config.yaml
tie_embeddings: false
parallel_block: false
init_std_up: 0.0457
beta1: 0.95
schedule: "wsd"
MLP neurons of a small language model. Each row is named by its layer, matrix (gate and up: input weights) and neuron, and shows model dimensions 80-207. Each number is 128 + 24 x the weight over its row's rms, rounded and kept within 0 to 255. Numbers have three digits each. A neuron's up and down rows have the sign that makes its largest values positive.
After each neuron's rows, "fires in" lists the words (lower case) most often at its 100 highest values on Wikipedia text that the model never trained on.

L4.gate497:093145188122133147140119113167119118126126110177153124128110129097162141131132162127144154155138133067128135167120166120109139125122143113145115155113119118120127091106164123108115131116144105114106139090154144131080137168108130154172113133107128114138141148124146147133127109145130129105116127119111126128142116116103095149184122151151130094077108135096117147155126142105123133146122
L4.up497:112130118120156137137086099163100126129096089144152113126142151091156128156154140148137138151144154130097147112110139119112136111116135125132113160107135090145150153103171090098146132097145115087115129152144145145070113113169167113140094117107107105139146154156112126134116131107129131101081157090135120177154113098113117128154115171139126130096108107148135176137151128103137118185108
fires in: "between", "san", "2", "3"

L5.gate274:147144118134128120122123096158142095104138154143149112127095129114104087113174135161124092130131145128138122140091110110139139122134122105115120161168117104137133116072109139143137094117132150139148113133193101156148109115135125139166153113099128145113167137152129151098176096118135137119150138117124145148156099148152110119137084169148140137117133154134088096134114111092158089149121
L5.up274:138150121118128085135127135153135124152132127130111149129115148131151128127148145096128140110125128143139099097145112175125146139150124126120101120112146074073115057106159115110134130110143140121153099146109137117142113124136161111145144131191114108137129123118147102086143142104128165082109143149172115109123140109102157149128125125147106093148106101161111103199127119116121129118157
fires in: "of", "to", "for", "mini", "government"

L5.gate478:181117113122142121121144098111121184103126135127109132135088150148118111070119087162098127116134123122155115131158157129112212136128105123111100132142157108187157149172139124151120138107148149117091152082100136112101128113155106134120160147122108121139118164115132134085164114098153159109159125142143080102135161150131108147095136142136147145156172128144129153124151125111117100155147
L5.up478:113119126173152128086088137176133161123114125120148114104099093133136108144131151120121095119090124126132157127117121149166158112108131149111144131179146120164141121097101122146151159142115160151114134121145163127117105155106130142170174113138110142092140175145126138126121126160132133162082123126113056160115159150142117098133096175136132102134108133141091192105153170123104120106100
fires in: "some", "one", "most", "known"

L4.gate314:133083096119097131088122133124139100110128128140145143164145132137092127150146103083126130135101126105114138128107139123124146148130128159131133151132161164075086137130197236143121140103100090100150096185083130122148122137127112139138141096153125138143144129125167119117131128114121091153125076119145137167125117145131118154133100160119139153110172165127083122112119149091084159126151
L4.up314:118153064145095130102101156139088130174139122162102175126163145134099148110145134134140133152114116117152104108129126165181140164073154151117148150043141100085120138121119142122100145109118112105102085196121058120131121149114131117176160154107046117097109110164130141113145139100158127159146152120153115124135130159135131145150108098151139110105178115167122160120170154108089140138133
fires in: "national", "love", "professional", "popular", "chart", "real"

L5.gate103:146157090145107149092095109117166118162104132144141117148103123150142134100124144127123121120128125090129130147100113119137162134149137111090094118168134146129137136078110120134124118139084112113101106150125168101100163142137153137118137128140118107113180089142154146121171123120111119111146123108101152139102117152162130139105141110093133148103196147125120148074104105125150126151103
L5.up103:142141118104069120113099068169173139148141122131130162065119121109109150143078131147121123131124107137137150150151162079136136155104154139113118127137106141159116102126133100139098143144126140137127121132131089119175124073132165096153146115167130134112097137148182148110114136096136130111118114138060194061089102133131100115125121082112088200109111139123154157112101134146119137141136
fires in: "ft", "mi", "m", "miles", "dec"

L5.gate188:121140133150154136120111064105110105130098135147139142132122125160156102107190136163180114155189114116103092101137092131107117113124126176126148160153129122152152104107208160144135125094132138139115139112099124146182115125082122159129100112125125164105139112153150128109147115136183120137093112130138119092138171112134066137136089127134100117109114162161142156157165180099153126157145
L5.up188:103107155155130103131138120134141103135140115108133096148146167139161089124132132147118128098154111128085127122127123119097104095130107162113143154132146143196104136132151139148139146083130131160142157134100064127157161120141113128116144128107126141129132079136146143139125174122172123127102150100153147162129183118154096106094131138118120134119104125164126146159117123120138112188219
fires in: "this", "known", "such", "same", "website", "following"

L5.gate495:152169111129126195123145169113139155132141127114119128143125113127146116080114132120159096139125126120094126093154148127119117133112112124133158108129109150114103137132142137167137129138153104162126119165118196143147124160161114119162135149084141096103111121131178166100103123124135097114103140111167158140138158137133142156094142120126150132111100144109111177154176106142158094132061
L5.up495:113141144144163129109139140147125118156170123122115105129126156126135108097116105168097118148131157134113141155144118117118126134138088127084135116156148129118093126152092106135106117117138124121151121145135139146122088163136122125171117161104141132093144131142137122067111128122117121124134161097118119179097158112121105101106122081175171131101101105094128161170181149144113107135075
fires in: "also", "fc", "too", "became", "continued", "appointed"

L2.gate467:121088131144168161177128120105123115088095121143177138134115135119121166146099192083132140152128117130124122099108142086123109146087097138120137087125102115072164119143130177126155102133155107108119128174133129121119109127158136111162130113127119125110137098120143092176111128117118112115132083159140121101123113126141144150092144159123126137110137150164129111142160096123173131131162
L2.up467:068136152110118111158124146116147074172117165154185102115106148136157165147157103126121162136137150113127140105134116111120145115133074144147097136127126166120130108107084130111133157128130119188168147156135092106128136147039057110118116107136159122127114128086121151129146098118095149143135155126156139188129102112120132110164157147119150146127163125131131137144107122122066172094149
fires in: "there", "how", "who", "what", "teach", "where"

L5.gate320:139150159156141127094103092113118145100141162098103144179150098105129106167105150132119119134137172090095144128122108077130130096094115142109122103099210146062179121128128126105134153137130123123132142119148098167118129101121105136128152098133110158106153125105108112098113120139128136136157121096162134122095145090148103147149147160184135142079090100076138142122143130116100150163121
L5.up320:119104159131147139123099136114108165150156116099097120099140159118133142140100149141155088092126146160114119142070105102111120126126119164143137139153161157122125125130112110139145138175162120116116113126140088161118129114145136131135149137147093133115159138156169150091121134056152127119095086100092090162117156081102182144123168136170121151126136168125086078155155112141085096121093
fires in: "out", "later", "due", "simulators"

L5.gate228:121148141133141123139131126114161134153161115098130148131120139071124130127148145096119137163098155132139110128120128145132179134107124127114144171182174105134143148128084114102121084146134087185146160126140115088161129148110179134120128114105097104178186113117123122150110121156155108137150124099079142080131146123154118124113119107099138142119140126136130217156083124114145101118101
L5.up228:123103110092106146177059122093136140096117165177131172124167092082142137159135149062124142143134143141109121118127147129067118139145123123178133135130111143115077141122147126143159132123138126118157131117128144129113091116092148140100141138169156120179160129078134162129141129151130076164094125146122161118096144127156107159116097142131125149128117130138138115187109119147123176081122
fires in: "people", "years", "children", "of"

L2.gate63:143101068115160165160151128120125178123127119141129167109098115124147133150142153134124113107149098117088137131147136131126124108128084115126134129076137153125099122116088165141127124107180109132107137139148136106108137150175125130095130156130109167097143102115156139095106148126105127128087126132179129156134156090144171126112135126109173101102122105152098122124134151132137108111131
L2.up63:108066120150143127066126135124107161136113104123101115081108097173125147131129121118119133154135150121123166090118115155113111116100106122118111104135127132106126143096100169133102093118128088095117178134151093123150148135149143106114137126136082157183208138088108160125080102146136109129108137103098098113153129141191155076104176142127115149119114108129125146147126134106107145117132
fires in: "became", "went", "continued", "quickly"

L2.gate142:146113140117140140142104091130149141154122105114134126126090156101135181113114154144136106168109156118195123105135053116116145138085132116102121128117134135143157132117146147151132142148123136168138167121149152103128156181116158118124127121053114117106130143111119129121122088119119170185141094144097147108112141137137120122116134104145138184105125143148176102127136157138100095176117
L2.up142:146089117113162143127125140124113101111128106115119108143163135069137143121125185140158128108111121163132116122184100117126118149131104092150125109137120147104144163117103141106134092166131166051166127127131143099070139141142141116169173146106117140145122109132141090110110117101113132161110160099129131146114140101110133173112096148144075127108104130109123095142160158124128131171121
fires in: "out", "due"

L5.gate403:143140111085151154121137101128104146135128140145130112115117154131155162136131184154138120154163152122144133075117138131115118155113107144115176174132124149146103144114125177120179106074117154103121150107084095119125128185126102165157109130117128111111117136116096118142127127072128155103130124160101129144121195129109108122126129137082168108115119142159122115072161124109145100128113
L5.up403:126131157135119173144164119147147145068140162116145132150110133115100151142116144087145065185083122155121121152105154132133075135117125145125101138163062151144124129127125127126106140112147082108117146080137141093157129126150130131105150113112094154149144138142168114149105094145121072124109160193136095091160134098140164157138097163142172101097114142147116106135084109145161121076147
fires in: "also", "often", "still", "frequently"

L2.gate69:101089114173179082129148098126171164117116116148151104113054139145156128121144136108132125152105110120161145127135090107079133152123191156130139125125092106121140126140129135131135097108143113101127129135127108141118110095148128148140141109122117136125108144122135112157132105133160163133147129154110146099141160188112149122164117110147105083158150099143163131142143133125123091118119
L2.up69:125176133119103157139154115124140171116088117128121090094170122194154084126101167098113135178132174161079125084141113155115166151150130136095161140096123130173113138118115167158122126124112113133141145144136132117135118125157093124118120086102122114096102131166117146091142129124127104150102146100132065119113116094140155149104109145152093134190156108119062168107132134166121133123123
fires in: "one"

L4.gate126:129116155118135131119143109136136123093127155170128137162129144131110173116142114098144149158114120121125087082126125123131154093159086120132077126094118124126062122140149125133102119113139089149137190131066156129145079104121114148173101139141144127122114134115103120163156155160148124078136135137115133112130149137161129132165103105160120083106117137133102142160127126130138122140147
L4.up126:096111157135141118127117131095128133159105135137112163119111105148104146151100105129140143119131125112104161166160146128091100131080080112134148113134134140129128099167075121128133164130163146148123146108100127126111125122119132126116104110109111182186124146105077132141093110191082168146116151132112153147118129145114156161143116167132126157080115118125120135183122107123133132073107
fires in: "when", "because", "who", "how", "while", "where"

L2.gate189:100084167121127135136121155129153137124139119106137123132110111182154121109138108110131090120132111136120117171140131123125124108138103135110149127120101114151148120138142121117153163119119142113154144103111114133117108154135096120121126114141163091109126129129121109150130153121144105110144119087139142127142129089145138086099163097130160110142145117158157100111168111152122135112132
L2.up189:088083155095124090107180136121099169149115122117135146115089087134129101110179120154084079109108143130154119131110109091129156106145150115153102112140100100123112111122150170093113141140078124152105104104134148128128132161113104198160092163146131119110107127134140114141138175154140153094143110153134116113153093107108136108107137133116123137158148124135132124113081101130125137112111
fires in: "were", "served", "serving", "been"

L2.gate187:133138078127134178157124120144075082098154171143141116162140143160136143148118100137158098150108115153145114132136108163133109132156122142132130139161121144104139141138086163146134080132109175129153109104117103165124128156102120165140128200103103139139139124125151142150120114181130115164141140103109121077153175110115127102150126136135167116151132141127138144102157089149139069118119
L2.up187:118156090094114163131124114198109102117134126124144123137128187160127145138104109151123089104104120128136125161064123150166127128124128150109130096105138113124165131153105130150134114105135113157155086116093101173129136131089119132125135101144108123142120128136149110128123136159158075164128110118122115115142135107129137107118145135123126110129096154119165162131127108158125146137133
fires in: "also"

L2.gate288:140137131179147131142093129152161114120119143105143143135164133140128136141101097110109183081145160119161146137125112172175127126165139137162100158189144099129107150152104163111121105072069121129093144113153123179127174067148124092110144118119123126123128109137132142101114113147152090078140107108112134117120114139095154142137095103123109132147073130106173136137159168129098131100167
L2.up288:126112096121113117128137125140124112132141114127102133125157151130115140069083108105154115118105142139136136134082106119120152143132124187140127137151093132114102115116100109130119133101107164137133199070102104095126129103121112121151142097156116128144131135118170128126142060151097132128105119079153112127093123170106109102113105124110146135126136160112134111121143121137137142131097
fires in: "film", "album", "films", "filmed"

L2.gate405:142110143090151106132116132166146120134081136141120146156160100115144104140128090124119156095139139123069118177115133121177145146151098158154102106143141133127172139156128157120179113145122139126113133110149135147135165105148161118126114153149103132129166109141130100128137145121156105127104144136124093134090110204093091147087093118096140113132116115123149111133113135166130096127150
L2.up405:126145140128127112159128118169153093180136156131135086171131154111115146139115143150130119163101159114170078125141095098180139173119116141123095121130142122120145111095107122165148159085119109132121119089156082183155131135142151147110152138152105129136161114134106141147146093107179090101132148136132126159097124208110115173112113131126130113148121153118127137139150150154116101088135
fires in: "film", "album", "game", "series", "filmed"

L5.gate571:128131141107123171106082089139125133134116132124096184147135130146120149114108083089156124143148152097139127156097152119131120177132140152127119120087116127109109121084136144145180093140146132119142131141162143133162088140112112136154117127123127095126129113099141108104116143118170126089149098171144126083160095122138139129103068174159119132103099135141115131118110149114151104078128
L5.up571:170145170099110154105109126163109160142111147113114155115136138126109152119114100135124123145128109154162137194113160075105135149137118118166148105109124173136100135121116146144154135124124110124149135155135104114143081120106116123110145158135122100156095091114129112147101136151118105102159144132139145107137129089098153137121109161116137142129095110143099116131146134133151140127175
fires in: "world", "ice", "love", "him"

L5.gate127:113128128149111137127106135132190138056164160090158140123148103134132103199156153158119110118117114169143148124156109123123098128156114118062126120155136130141112099102109155152109086153149098170128133122102124145141107169164117110106137105093118159124148149151126093133132126106124122136114138142091147101111115120173115158112116139134154128162129147109129170151108112148132089164097
L5.up127:181169096125116138128161118120126113153171143114136141152128133113135119118111106119142131127136160148167163156141105118149142140143073124114068112186141148079115149123139137127125101120128098122108117154101107129118116137103116107122146090134122085133166116119150116162113125170138123117115152130106085109112148156101096172070130096117150073154135140123118128144123068131147144130176
fires in: "of", "way", "among"